Weights of a small GPT-style language model, trained from scratch on English Wikipedia: width 192, untied embeddings.
MLP neurons of a small language model. Each row is named by its layer, matrix (up: input weights) and neuron, and shows model dimensions 0-95. Each number is 500 + 25 x the weight over its row's rms, rounded and kept within 0 to 999. Numbers have three digits each.
Before each neuron's rows, "fires on" lists the tokens most often at its 100 highest values on Wikipedia text that the model never trained on. A number after a token or word is its count.

fires on: "mi" 19, "ur" 19, "man" 15, "an" 14, " Man" 9, "al" 8
L4.up195:524463523479525505471477496500467469524525496539498477521475505480451524465521481534506516483478520511504494498476496506464498511513465514539562537516534468498487512520501452511552538481488488520465478491522526512544502482502486498471515488488528456472477517466455510478511537511453507480

fires on: "c" 14, "=" 14, ":" 8, "ag" 7, "ad" 7, "per" 6
L4.up78:544515493529505482484499487460493506518485480514497484486515527490528500526521512533525540469454487450528521523490491526499477476464508486475450480491499486489501518554444498428535468488501516489495494495464511503573501486540504517456497473490495514534539486493466524496505512461520532522

fires on: ":" 24, "p" 14, "ct" 9, "1" 7, "pa" 5, "ru" 5
L3.up491:527512520530503518477511504486493503538495469523485460513515513493479475517482506532476523440494523495478474508503526528493497482506568456517528530470511497512528502520557512457486453507502501506537533546502511499472498491573492490496506526529472568488505492500544505504496493478491500497

fires on: "\n" 16, " to" 13, "out" 10, " not" 9, " later" 6, " be" 6
L4.up531:531538495530487487527457477472515475477475457511503529511500531489509510479506521515496487514520481537494478475501502535522479517446478500480505542495489472500504487505501504474469509547476496520500450500548532509497456520504519493447489491476559482487531529484504526557543522527476492511

fires on: "u" 31, "or" 13, "ri" 7, "\n" 5, "co" 5, "ro" 4
L7.up216:506523489503521461492506481511454481530520515451498514494498454466496469518519562514535496503477465499531546515497438522512502531478500511503469500505496493506505476509506490518534514473453525516515512445524482478502474502555491495485477488484501522472528540487567517482536495493489510472

fires on: "t" 25, "ar" 11, "vent" 8, "al" 7, "age" 7, "l" 5
L3.up604:499477510516506491455505502477501492483506516543475460478503494512467569511464486525503463495492480498486490525521476503524539481509468475511508497480460495515509516493491468474506511499497519493554501530515501533498531537488501468544501505482502543508463527515527509537521492452503487577

fires on: "or" 28, "ed" 12, " a" 10, "ot" 8, "nd" 8, "e" 7
L4.up605:520507472494485479467531482537519528486532517491519556474478481515520492484555477575520527531507486456535501522507495474506521510532483443531474538482515534466499505487516511534508473497497495503490516492505508483477500482485510515493498485543493553497512523473491515542482556490480509511

fires on: " tr" 55, "ro" 12, "gg" 10, "ir" 9, "no" 5
L3.up113:462520478497493487475528509484536487466489464485438477504520507519480482530475500519507479546542510511555479536549518502497492424521489478492467545467500555499496535497521530450520455489486488494513500505507502503506464499462494478532467484486498487508470503511470524531457487436536545479

fires on: "id" 14, "mi" 14, "en" 14, "ten" 8, " 5" 7, "ight" 6
L3.up134:518502437501493508541465462506528493508539504483488521514574556500541441489499460505485465510502539505499536524502496471483489485470491497509467462469466456493486499533469502469495526477489479498505509504508538515489495476490496516478531506516488454481492517495494531503487502486544487496

fires on: "st" 13, "er" 12, "w" 8, "r" 7, " (" 6, " and" 6
L4.up216:523513538537524494512526521513457475574525479549489457522510509540532498499504494515512512499499473513510499504529495505499510539477487456509533469502503506479506492504454496534488491544507503469536458505458482476507469478517472502463476539539483479518525520509473531546465489489523485543

fires on: "et" 16, "ep" 13, "an" 12, "op" 9, "at" 8
L3.up462:513477452479481508502469487479505524490458497539465473518475498515507503516480467453523533483525487512520541504546522532472508475521472481514501552500501525496500472505497501475518442511497477488505460474530527518508471493470494533451460514529466505482467517509546498551463491485482476513

fires on: " un" 25, "il" 19, " |" 13, " of" 10, ":" 7, "ct" 7
L4.up669:522514455519462463486524495499513500512501480479466515523516498458452495525533530520484503543510515470507469509505504550510457536535468478510485540534479487483531493514463502512471544501471481512511532462541510497509458490510544478484485490477485460521508556534477498536474495499566494526

fires on: "s" 77, "d" 11, "t" 8
L3.up759:471484548517464509478500544488536484526503518506468487481526487557511512528466538524527487485488510506491488541499495493510499527533470479507508526526466484483469463520455461483482510527503487524512496522511511528518485492528503487562512511479482519541532491535503520536496473516449524474

fires on: "a" 20, "ll" 18, "ach" 16, "st" 8, "sa" 6, "s" 5
L3.up473:486482481499479508525459496535509493531491494544507485487531492517568466540516525526516539492484492500510456502525464466460453491503485436513479553490517507475518489515501533522481544543516507478545486457477495471506473501514513457513527486515535499494500507529490519533490536450484466495

fires on: "ing" 21, "ver" 14, "port" 11, "th" 8, "w" 6
L4.up301:517497499409513499482535495539520493519530501505492522534518474493500474535485505495451483503464490496502485523461472522521475501486518487533499474464528519510473564474526537483473498493499514504551508474504498523493468480519469520498507485400517525495506529528490536465493534485528509490

fires on: "an" 31, "iv" 26, "en" 7, "er" 6, "y" 6, "et" 5
L3.up243:506476457480460511480514463495501537523515522516509533496434498536504505493497443497507511490513503475531517455477539475516500467495478444523524492511531495506532464518485542520537451482523472488533519544532505500473507510490493536497461474485459476492474468519484496504516502475478526496

fires on: "ar" 22, " been" 15, "d" 13, "b" 8, " ==" 6
L3.up42:523482523448485484470524488538497503497486499500477510548476490490489501521452562536498462487504517523481481482539508482483482523541458516487527537474470457482520462508504480520492512513501469564485525544529547490527483497497483506514502492457515497509473538494494501509505470527492495506

fires on: " of" 23, "re" 15, "er" 10, "ro" 8, "ven" 7
L3.up230:511561439478479505473494484502492499524509525472449536477488559495518490535455473490495566475541510521545472497489519493540466502524493454503483510494503500508523511503481533502515505490506502514457507531524517487495459473535493484504492494512469504473533514536464494471474538549494492515

fires on: "c" 36, "p" 14, "fer" 8, "s" 8, "our" 4
L4.up634:492551503474513459495497491521465527519519475499476484542495535481475513526503484507478503529509492467497475482556501468491535483506491480518456502496513541558512510521543507460499513506541472546479489482467523506509486507542536506502473475492505518482422491464464496492464472502493511467

fires on: " made" 18, "t" 16, "ed" 13, "ot" 11, "et" 11, "s" 6
L7.up190:490500457494474529509441483479477525501570490494514492497497470513521473506556504509469486506509444502506530485437450482496508487461493522466468548550474485499504475502534488504501459508471508477502497557459566489471529501526516492471529496509517562513467489475474505505532515504503475535

fires on: "ly" 18, " of" 14, "ri" 8, "th" 7, "s" 6, "ver" 6
L4.up97:533527509553482501468489499489485503523487490513457461479497469498512473511508453544464565446511529488506489541497494467511476519485512460522544531525495498547501539494464500517520542531522500489478536520481477520537492496546503493508505468512501515492460519499470487508484509538467519483

fires on: "ra" 19, "a" 16, "li" 12, "e" 6, "re" 5, "ab" 5
L3.up716:465516500480515518428533504483527499507506480469512507510480493507495509498498502524521503487555475517463495489456492512511513458520531491523468481511503493507496503518485532479495496471553519482517509490466479527479460477506522505534533498514505549507477556507508484501505486480447505484

fires on: "f" 11, "ef" 11, "p" 9, "tro" 8, "w" 7, "vel" 6
L3.up471:503521524482497458488567565498514519487500497472472483503492503532505454520530510503516466506520525487525489522450526516496506513461529493481488492465533508517483539498514494499488510510506506496485489525471499484491471506534531479509468459539463454509501459503502509501413481474514515499

fires on: " |" 93, "," 7
L7.up662:493532468557514517475463491501546528518484507542508475537512511477482480541496494440466528401489493486544501490529539523487507483527498471484490475462497493498511542481515510521492507522500478489480500488502509509510480513464482467488493527503497520486517511512511505491512481487508489491

fires on: ":" 26, "." 26, " |" 23, "p" 12
L3.up340:530562465486527486498529456524495545513503496474480521460530497526438449516479470509467508510495529482443517480494491533497497492477523506509484516486529438450506512530501530501510528489503504533526520548455503509548508501540487496490515542522495522491525487470541485510511492518510473518

fires on: "op" 30, "P" 20, "ef" 10, "p" 9, "tri" 5
L4.up166:478532490503465451478553486529508557504508509498512468500535474489512507496469510494479472463498478470531485515494504502464516489462524531482529524477521486557489530548509532514514472511463485545501476533508533495502479489527527485505489509499453570490535527507511481449435515492507510466

fires on: "re" 63, "ce" 13, "te" 4
L4.up596:511538471526494509479458485505525541464516484475502521507490488465489498501499539470502503435502507497487513477522537491497496490503477530437493483505567471554477507522496485461534537474542480496481468502461554512512520497517499477491511518495473479482487532509518496489495543492468505530

fires on: "ver" 16, "e" 15, "ate" 11, "t" 9, "ard" 7, "am" 7
L3.up248:523564439463462480509506489497507489547501486517504515498472540523529498512532466512455569511528468545502527478473458489509533484509474506525525511525475527515545511486494507519528505529483510499448433496541513473524511467518465546480458508535490517452510480478481470478496475515501529500

fires on: "da" 23, "am" 8, "ta" 7, "ad" 7, "ho" 6, "har" 5
L3.up223:555489476525488503476514471492492519482519497456521525501477508515501490521481480516540506496484465542494453498488480516533496500484486483495481517528456540477502484477489486479483503500473505465477524511479501455506482499504517492495488487549499498494508464532519455509525481505491550549

fires on: "cu" 19, "e" 15, "on" 11, " E" 7, " |" 5
L7.up220:533521507481512513494458522475500508483496503522502461536519510465510501494504489517527523516586523450498518492456494507465481531547513502518498491506492500496520459512476492490494507502473534495493502506511491486523532496557477487504506547460501535501519524479465505499480550565502469486

fires on: "p" 65, "ce" 9, "r" 7, "or" 4, "der" 4
L4.up272:534503459516470503534532521516514483510498515489498495501491517521539514504504489496511528444499463487471514519493456528463503446497487516499506505489522475553493505475491480477480559507522490520510505530550561476519502482554499475461476529505444468497467506511494486456519476483464512481

fires on: " " 34, "d" 10, "ine" 10, "w" 7, "ten" 6
L3.up729:506485530461527514519516520475499520489474505502463486486500465509505494502477496503455523469523556526484483472518488495474500542497538497490500486491514518499523554511502484549489456464456548529548554514537554503501488524520474496526465482537487518494497578477508469502475513498506539490

fires on: "re" 36, "en" 9, " life" 6, " Or" 5, "j" 4, "or" 4
L4.up7:478514507483517551465451544496485525497488490492506481489510514487501491481486495491499511486473465511503506512482483505483463472477526485485465499483515463513506516545483544493552501528495495533505475485497549493493494452489489469484479526500475489484512500548517506490518479496483463552

fires on: "'" 29, "tra" 15, "ra" 9, "ne" 7, "ite" 6, "ic" 6
L3.up352:521507529509503474534516502501499482470480511465506497547488506501466485538535524525540489488498463470496488486503532467501501532435553516469524447501514467471479472508513514513492458514543510508481523528521513497460488504505469481524517510506467483454481511527494475478524522515501465560

fires on: " |" 20, "20" 13, "e" 10, "35" 7, "or" 5
L3.up246:487499504509514465453536483477524468466525513469520494471504510518479494458501526522486521505512512479478538525490533457502492460532530419548524479537507513532510506533529487514532533491508490467519468504500524478488499494517534514444499475497504484467491528448477513496485543437498483501

fires on: " Bar" 24, "ar" 13, "e" 10, " Pro" 10, "ir" 8, "ro" 7
L4.up622:470527479527486451441502553474520502487458471492496499548536527505487547486520506505531485489508518459476469541509537468521521496492485511480492489487528510540541477533493470450515490505489537493521486515491507503517483486524444478494498521480496516472509490458444470505504507466537502493

fires on: " |" 22, "." 17, "s" 14, ":" 9, "N" 7
L7.up507:466479506517516512469491470501504502451453479475486462507481498510498559517478489453454509490454489481523534494510492482509509513482495481525485478519513548494522499497511507542501511498449483511506508506506516463507480529523519479520494524424465494518489562526508479518512492514564511584

fires on: "m" 23, "t" 23, "g" 19, "er" 10, "ter" 9, "k" 6
L3.up509:528517570499507503514452525499487458531528546472515536479495504498521502513534505552503496501435508495475482502454501507510514534497473508493553506491466488483510484548513468509481519465492474501508493511500520454506509490517466489491500491477495491476523498490526512485553494492518553503

fires on: " and" 61, "y" 12, "," 6, "as" 5, "an" 4
L4.up637:497492482485478473537513501491494478499477467514516448525522490473513539474507509491469470503468444497502517482500531504478508496512500536496523492496534505528478469475450494507493516456481477515480505467498517528477531507492514478518529525449475459490504481495532505471525477485534504545

fires on: "'" 37, "x" 11, "st" 9, "ic" 9, "ock" 5
L4.up557:518502499538539517547495495488537529498486556487473511508494477483491457598539532530484516529473474522520479485483525538455524517494509555525503523500508523467480472448494488430500485507499513504454479494507491497542480478489511476482527474509472507479470457517495483495518525535519471570

fires on: "ed" 15, "." 13, "," 12, "po" 7, "on" 6, "l" 4
L7.up417:509471513482541451488499500479523511486499464555531488542495538463567483482496474521482508486502477487482476558494486484491466465465504495505541497548492494517488499460512486520525499514489463537505491535483472496475516488499480448516488509472531507522507505470530537480569567508518489512

fires on: "o" 25, "as" 10, "born" 9, ":" 5, "s" 4, "pen" 4
L3.up274:508516503524508496507437537462533446527465460511516476501487497501494467506476473549483510485538524503516485513470476500508496497515522501527528513466498538499470515488519484499499464491545493509533483485537546557506503522541497448529485565536542515479541483513477509523531481503484528514

fires on: "-" 20, " (" 10, "d" 10, "lic" 9, "“" 6, "amp" 6
L7.up691:465476515513428506523477509520476482492507505528502502522501514529487509472512510511535487538503501473474483483543460513524461511528480469478520566518480482479510530497468499428473552509499511501524513517512508489506534501533504437527481474489510483488508448508484512514441533516480479500

fires on: " |" 97
L7.up164:520527466526534510488506488476492498467534517507528473526511534511509461502520485467493522474532472529527518513490514510513499465518458493458519450496534500540462491502526508490473529503484482529529504461503497487495487464478482505551504488497488491488514533447507500533519510507526508472

fires on: "t" 36, "r" 20, "et" 8, " take" 7, "en" 7, "n" 6
L7.up756:495509520514474497531480513480463516522499519510487509533531498521506491466502509482491443518537494485486530528481494488539510532543478525488518490499482516505449473509511537498489501483465489492530518526512475493473509468530446509487512481470515462530481472499529521478487498427482463481

fires on: "it" 31, "d" 31, "ru" 10, "ic" 8, "co" 8, "s" 5
L4.up445:519502534495503463505471480475512529484461496503514473477486480491498515523523514494523485504533464507528502489499484497493448512480492508528495534486491473494470519513501468566473530481476498464505486468522490473506464446471549508511504501514474481460527544529488570490496468542517519494

fires on: "pr" 17, "ten" 9, "g" 8, "ug" 7, "ly" 6, "the" 5
L4.up356:467553509494489537476478472521493519489469497505478452467533542514486529457508475460494507536493521508455496471506466548525516512558496499488493507498456520509543540544494479491471544552496537539506480541536478488504474455487524488476502482521539471497524533493459503489532493532517457474

fires on: "et" 24, "ver" 14, "wa" 12, "tro" 9, "end" 5, "go" 5
L3.up495:481462490486485505457476479460493494516470513490483477455541489534523504496501501518479460542498527480469445522505502501524456483482489487470527485512459505511487454457496539521515490528500478541517496469482461499493482506493510501483487533522552524512512542491565513509491461491529518526

fires on: "t" 46, "arch" 12, "ar" 12, "st" 10, "et" 5
L4.up161:552520470508508512467481506457522536534500487526458512552435486528470524482502508504496490479471488492493488505491457478510478464541530518501508506507500527545563476474477478471557501495506467506482477550471506460544492462510528478503509475493506516497490524485472491547521486497527473495

fires on: "at" 19, " |" 15, " T" 11, "st" 10, "et" 9, "em" 8
L4.up456:529535484500537505472487508480528484452519526446518472458462475519482522509502508512527513546492506529490528509474463529470493505505522526460528518459474534460442501496532477468480498520536488465484469553496496513460481470496528489487467490514511522515521490504468486507517459494502468532

fires on: "s" 22, "t" 11, "ot" 6, "g" 5, " G" 5, "sa" 5
L7.up740:499491502521497481486477464492485507520513572520497470532502443505554500527495535468477494486540548470495506505517504470464444477481483437527501547494516505516495494508509534519481487472516516463537488493449511475525506491536536462542517491507503516467519485536490511452495477495493534491

fires on: "s" 27, "er" 21, "n" 7, "-" 7
L7.up187:525525508493532454525514497497490510518474477500527511518523487494531502540528524503525514542491519474503495498495529493453526538509534501444497444545482515535472475505471496561467532485482535513497463487500525488487487484496520514505527506520524477487479507545472449543510483472535499506

fires on: " where" 28, "-" 20, "ir" 14, "il" 6, "t" 6, " (" 6
L4.up522:469500481529495525497456515521489466464514488484497525493486571499515552460497549518511508491478507460445466506478520462453488481498477468537493523498503518478525494479483509529524526519507473525512485453534491530478476477533507507492463539481475506525481520539530536502494470464519548545

fires on: " |" 30, ":" 12, "qua" 6, "ity" 4, "s" 4, "g" 4
L4.up642:496480509427468513543508485482473496509490511512506495536531515501516512528509517531529480487498483511507495482506535509492523454474513485505516500500492534465530512460474519506514498526530473471504500505510492440451551476520506518470470484467455522498530483517460499482486463467526479516

fires on: "e" 22, "ra" 10, "y" 7, "et" 6, "s" 6, "le" 6
L7.up325:492488493503503490514546494499501498454490503432490513496500509533515497482462516498495511453496447530515476477500533548549495486500471481545466493470483537512507493491441521473519495514515470467499480487495487550472518497525500477515512518491532516484480514530461505476471452484474555536

fires on: "r" 23, "st" 13, "w" 10, "n" 7, "d" 7, "s" 6
L4.up683:518517520490512540525527539504500532504494493492498510532496498477488500501484498489454518498500511474533508496526475507496506496488516456483593458535482514528505495490533573553526490458511511483493518510479555468519458451529496517511460530491456470548529456510483491504478486446513512546

fires on: "y" 17, "i" 16, "ag" 8, "n" 6, "pe" 6
L3.up583:485549493439511494502536492501502466535534485496497488486502469494524471465499533492515491565488510489545491476534508535516542457523518489487525521505530503474450493493486506498465525515461535489490491465488516495541505506446514495466559510473524511498481487488499505485506483537550522518

fires on: "t" 54, "ur" 21, "ter" 10
L4.up410:492449547523474509442447478438466461571525545490510465518487516518485488481512495507490520429473474529497481518503486499533537506514447508511535529512532474509511484531533460486514486522476532494453482484486500522509492498559506473458523519463508529490533521514532537494523507507471505481

fires on: "at" 30, "r" 20, "or" 10, "u" 8, " other" 7, "ci" 5
L4.up621:471502467483490467493487524502498472493511485489514493483506501511485474508504489507544504484488481478503485497534477559489496496487510541496553514480547487553509531482522481516527502473500481506497458490520504459503512511509504506483511501424471528454511508481511457441505484508486505493

fires on: "ar" 35, "en" 23, "r" 20, "or" 16
L7.up484:543512517537502476521500524497521543535522519452506495519490517519473503523465497456505504544493495458525467548506498523500524514499508473495532535465526505525550451452509539468527514484498515470505522522463499498499474468518499498486543480484536473481460464507470515507528563449495478516

fires on: "N" 11, "S" 11, "f" 11, "cu" 9, " S" 9, " She" 7
L4.up478:523519473487471486509569508498507501487508457488477484496517513502477516482471496496488445564499447495541482453492499513499530544517526492492494496455564494483493547499511483542494501459458507494519486520488516524482533517529519491482499531505501498478536503493546532486509504510527468495

fires on: ")" 25, "fe" 10, "min" 8, "ci" 7, "===" 6, "y" 5
L7.up501:492539481503517501456474512515506523507501461506507511533484481460500518511492528510440459494536507534511490514534529469505483481529483540489545492501515510510508506481501504488510498516482505468553515513501503489518510449477473495488498540509507467505532531521514497474512509490504518517

fires on: "er" 39, "ian" 8, "ous" 7, "ic" 7, "y" 5, " more" 5
L3.up263:514549491486515503453470486498487535503513501560489541472498516492516432478487534484495513504498498479497512484509479502451505496500469502504516497509493488482526488496477482507519489523508477500476476515524523493528505511471493471505510509491487539496535536521464498442495482546508527530

fires on: "c" 20, "or" 16, "tro" 9, "p" 9, "ip" 7, "po" 6
L4.up163:491508489498514492496487515466498520536502485478513511502466499495528498469513539567504498501497532469525521528514506493499523526445493475534469515464497502535458528480486511479451514477542463479489516534475504522493493516496514469530450516517520516530509484506521502508509459487502515456

fires on: "in" 17, " on" 14, "n" 12, "d" 10, "u" 7
L7.up641:476511475494500484526470500488523538434545464496530534478495507510541515494511509556471522478516507472532505494492498506473551544490515516473467473525507509500533483525498473503498472531449489489505535505538520507477444493489481485471467515520467499483539487483474494494464518508502486486

fires on: " " 31, "ch" 9, "w" 5, " bo" 5, "ci" 5
L4.up513:486484536526472574479543538509518511512477486495509494513529501519527496533496519438474536499517550516428494506449467487523465524462519484452492472516505496491513507507479496497532492491468510455473498531495535484502508465496518495500509499475477475487465532441518471495512525472513561488

fires on: "." 38, "m" 8, "\n" 6, "\"" 6, "g" 5, "," 4
L7.up602:512473474473507476503507511472443498497474531498555494525543526496480499493514512527476507482460511525497504483494543491474516438488456480516497487555507521471534484487507501526539476468465483533509439530500544464524508500482522482496538490474527480502490528467505530510518530513505464529

fires on: "per" 22, "c" 13, "hi" 8, "ic" 8, "ri" 6
L4.up383:553528489494501495509504476470494470499510493524512561517506499516497502519525532536521528483505459507504504514506517521483512490502455497512499490494528500518465537536477505467454516495524547479497452538509491471489508469490513483465512532553492481492499500489494534423534516468480514509

fires on: "n" 24, "a" 14, "y" 13, "it" 11, "rt" 8, "ite" 6
L3.up282:454514516480503516472537504468516510475453460470452492512538472499490503481513561510547481527505443481477463503536516508487527488468503490483480502526526513496502490480450482510549489469496498483485516491538539484495507493469509490496532544472487541498488479434519531487516490487466517547

fires on: "ur" 16, "r" 15, "an" 14, "c" 9, "ri" 9, "un" 9
L3.up461:463497549507497489472470479508473519545484508520516461499494540511467508519535499471553514498476489482507523558548527494550482532496494515453540488545516516543514495490511468493501511494504523514513469494511465468493494490508542487477553477534524493477487509499498484462494516488467495433

fires on: "il" 32, "e" 10, "o" 5, "t" 5
L7.up524:490534463497475449491519467495489528530512526523479526531505521505488510503503510445497514491513485524464519506465489528515541513485441490462467460502486492499521472524482479540536522524493493477514558468495511498489518513529504515513420530507489483493461514479514481524504452511487486518

fires on: "ing" 47, "und" 6, "port" 5, "s" 4, "T" 4, "ly" 4
L4.up437:527517478487478496483544481490546440474469477503567514505518476492540485482535565486465478507505503505473456542486481495506506493510526503483495464503542531521497534480481516526511446478463549502471500510469505475556498493536490490448515519476528500515502528535496525524465500498554510526

fires on: "i" 28, "r" 11, "u" 11, "c" 8, "ti" 7, "–20" 7
L7.up256:482521480486546510468530481546470500525515461512477522529497516509494483525553524511535523524485513459478527492513447523537501473513494476389501483454504448505519522475506498526552537509510486492532530536529495462477499502531521480481515471456515517477541483487462487497517466487498529499

fires on: "F" 18, "." 17, "B" 15, " |" 10, "C" 10, "T" 7
L4.up499:516531474489533498484475497455504476512539468510561512494483525506466473508481487451497510515486497513496507507557498489482504503520508456517504503485477497458529466529530510544521466437513509493528501522484498502503498495542489531503469477501486531482526514488519496562520456501529464527

fires on: "er" 18, "t" 15, "et" 11, "g" 10, "mb" 8, " It" 6
L4.up541:501506491474478460498491444454488492559482496459491495473495487482468455455537540535465486505478481493500521474453500456505476478534508499488519544507482481541514505448484482504493521500525518495494523520491505469498521461505498508523545518522517470500498544483464507527517509502495472534

fires on: "er" 22, " with" 18, "a" 13, "ist" 12, "o" 11, "ward" 6
L3.up748:543470518557444494530482473492508518498510532502533471530488483501549461456527510537483515470477487453502512542539489561489461517525457476537481494473482504494493496503470529511475517526504468480526455480509512485499469467515531514518503458491511483471488514512501491525445512503497498482

fires on: "re" 34, "ard" 12, "ill" 6, " player" 6, " one" 5, "op" 5
L3.up746:502504473527480498516536498480480491527514488478477484442506508489484490481498460495524524493474473460495518516477534495481468513516482506502535519514493532489452513541471517510531566535500530520495492471459539500532515502496483481466480516472501548527500515496482478458439479446510493496

fires on: "p" 15, "al" 15, "b" 13, "c" 11, "ue" 6, "s" 6
L4.up260:487546499525506481520526471485489494521504488498469504524505516522516459535509488493496452501491475502503489508461473475477502480536462466506502511492504542534466502565546507508492449513512522518514497487512549490450489500542483524492494503460491521497494514486491504495466478498496447474

fires on: "th" 31, "ur" 11, "op" 10, "n" 10, "m" 6
L4.up739:502463500480511485473510515516530454520473499500487528481505495495528521522542466517458519526487513480539471478481515531471501481536513474498538451481465511453475488504518457521495476474513517475483561525514541470541522495516471501504500490518478457473514513517480471502463516489478516516

fires on: " V" 25, " Vi" 16, "o" 12, " Bi" 9, "t" 8, "at" 6
L3.up20:473447493487491521518474509471494511476534485543489523529529480502492529472494484514549497507487558461518472492472469501519525542498521491503499533477472511496496496563443519528512480507513508471503507514513516471506464503498490496469490490487482491450507527476561524526495468532510549491

fires on: "t" 27, "ot" 8, "v" 5, "et" 5, "rd" 5, "k" 5
L4.up756:443475478529502477511500531495518484511499500470473512499465519511532482515503526491495454478507470481452550487475490475511495508503471484508512507510471511513509484465487514553488492494491478528527508512528515475452469470520476546495525510544477501489473432514554477511479460483478492475

fires on: " not" 46, " st" 29, "out" 5, "ally" 4
L4.up57:527502508528496464459490490473559471503521472495463556494465517471518459484498515520500504517481519511500532508472493477478509510510452485478448492501463483513540502474452497520454514513499485476525480513550554478518457494498506528498518437523497491478501524510523529513490529492534516518

fires on: "ic" 16, "ro" 15, "op" 11, "ric" 9, " " 7, "th" 7
L3.up573:485486527479518524516554506511515491476462493475517500546507479470484503473465530515494515477483504494535458531515518538490530476489516478533503484498486536513492471524491518511536475494465501515499542505512516471550485516546480517509509457511487521494514494499495468539498481475488550508

fires on: "o" 17, "ist" 8, "fer" 8, "ig" 8, "g" 8, "ten" 7
L3.up510:502499511527467510511519445485479519510525516477511530503497489496486532466546503519488525509457506523490485494474493537509468521537500499535514487464463549514510484491493492509491491500517489456539475526500510509511457455495485494486510467493514473473546467513442499494455483521484487492

fires on: " up" 43, "p" 14, " down" 10, "c" 8, "ro" 5, "ru" 5
L3.up98:533488485491487518494496484447538531538487485511509502547529502499472447512460508502528503492491490484492520492474478489523482481505492476503474484495566504471490527492487497543487495531529553481526496508466473498533517492529526472477499446503467561463496493482497506506521481481507520472

fires on: " " 67, "-" 17
L7.up40:515482481504522495549476481476480469536492474483489524492590550529509510496518467494531489464503496486481520505514472449501462483470510481498507515531458472501524489511488504502520523484495487476560493479500454497466498433496501528490502515495460494516507516469533545548491450451548480527

fires on: "en" 22, "ight" 15, "un" 9, "il" 8, "ix" 5
L3.up484:477495463554540518491529500496535486479513475476512480505531524562498479517486520486532462494527497470521528511461480475493507470493502474498478509542465505457468516543512516464490460508509484481526494548525520508434491519530460507472527455503498498472469513500466521503494509501498534529

fires on: "," 42, "al" 6, "t" 5, "tro" 5, "s" 4
L7.up315:473486542532531514520493535484467498524487501549520552512503511490486552493452501552519500481505479492506484513491468495464485444476485455495514524409468513470519534494528488499532503496476513504510458523517506507526452506497531465459501501499493488505493522485508571485515422485491478535

fires on: "p" 15, "o" 13, "or" 11, "ro" 10, "if" 10
L4.up37:490513464497508490499476472457535549450487460514526483490491491454493497529509507495461468479534453495474527511519472475529473518481486450486470501468525511560504480502497481521517536477490541479480514456497470505511481512510487484488521447516495501524531481492479505536540487486552505466

fires on: "lu" 22, "mi" 16, "bu" 13, "duc" 10, "cu" 9, "us" 6
L3.up244:561505479510450519561491514497490503515505520510509472455456506487501469508507511511526517534517522490464526469535479481469512470491525473502494417489511476495531503509463550495515501509473578484479479511520482508484493482523486477537505516572514468468524488474508529494501482463508488460

fires on: "st" 24, "ro" 17, "re" 17, "ra" 9, "ad" 8
L3.up518:494498467488521508537479530455531498526499483474529512485482539530476497515512524525524531492526494489533451526458516511511478463500476496496468537518498484510507529499517517512508480523499512516463453531471444483545438523531432479475514428485500531458520503536507483504485484487459520502

fires on: "tor" 23, "n" 12, "or" 11, "man" 8, "s" 8, "r" 8
L7.up201:500514504513502482514483482539509516541537486478525477509552533449504487491499529463464509543494465450518499520526452484530494522492518473514577487522461513522487499477463512508500448513462489502465475509504552503520491503528499510497517466478508492466484547457480518508520540490518485543

fires on: "t" 16, "if" 14, "ce" 12, "ing" 8, "at" 7
L7.up274:503479509476487516511505484490533498509492505505489528521486498468505487483469498511484518510539494457545489507473468534520507466491492490475527500453522514499457455535469454492511512477491501458510486546463513506525497546477521503469504482451470508530521522501534507544573500523507483472

fires on: "il" 41, "les" 20, "ge" 16, "pen" 9, "as" 8, "es" 4
L3.up643:479469501531498496497471478514569474493525465464490456495469547502503475530536493526468490496544536520502466468465487509454472541522445493499496491505490514487486464480502531479557538459502479491489521488514512488501466509554468515532506563493532486503582500463518505535502489530477507517

fires on: "us" 13, "le" 10, " She" 10, "vol" 9, "ton" 7, "f" 6
L3.up613:515459503478486496481474485511507536478507513495485495483529520490457498464471506538499513545513492465529490476512511504506488511509494509480524507467532488441490481497502476497536557464477503515513493470496483501468498523497550500504504500495488454514581521518476512546543497523501460488

fires on: " |" 32, ":" 17, " of" 15, "ly" 7, " than" 7
L7.up401:566500470563473513511500447494494484467442499447481487522486497511510533477505492491468507473522547481472502523513493506486470490493480466497506491485481473552493538505493496517500500487474487524498500524546498498476473497531515470502492512506472536511470509541516464534449544523525486517

fires on: "er" 40, "est" 13, "s" 5, "ar" 5
L3.up46:508479499489517480472511478508499516484503524477513513513522502514533484490532553509549415545481461455499536519479542512513492495472514506497475462488503505543488574510503496478481536488487518534548481467485504518485448465535522529515474548491498500482473491516484471516521502501498459545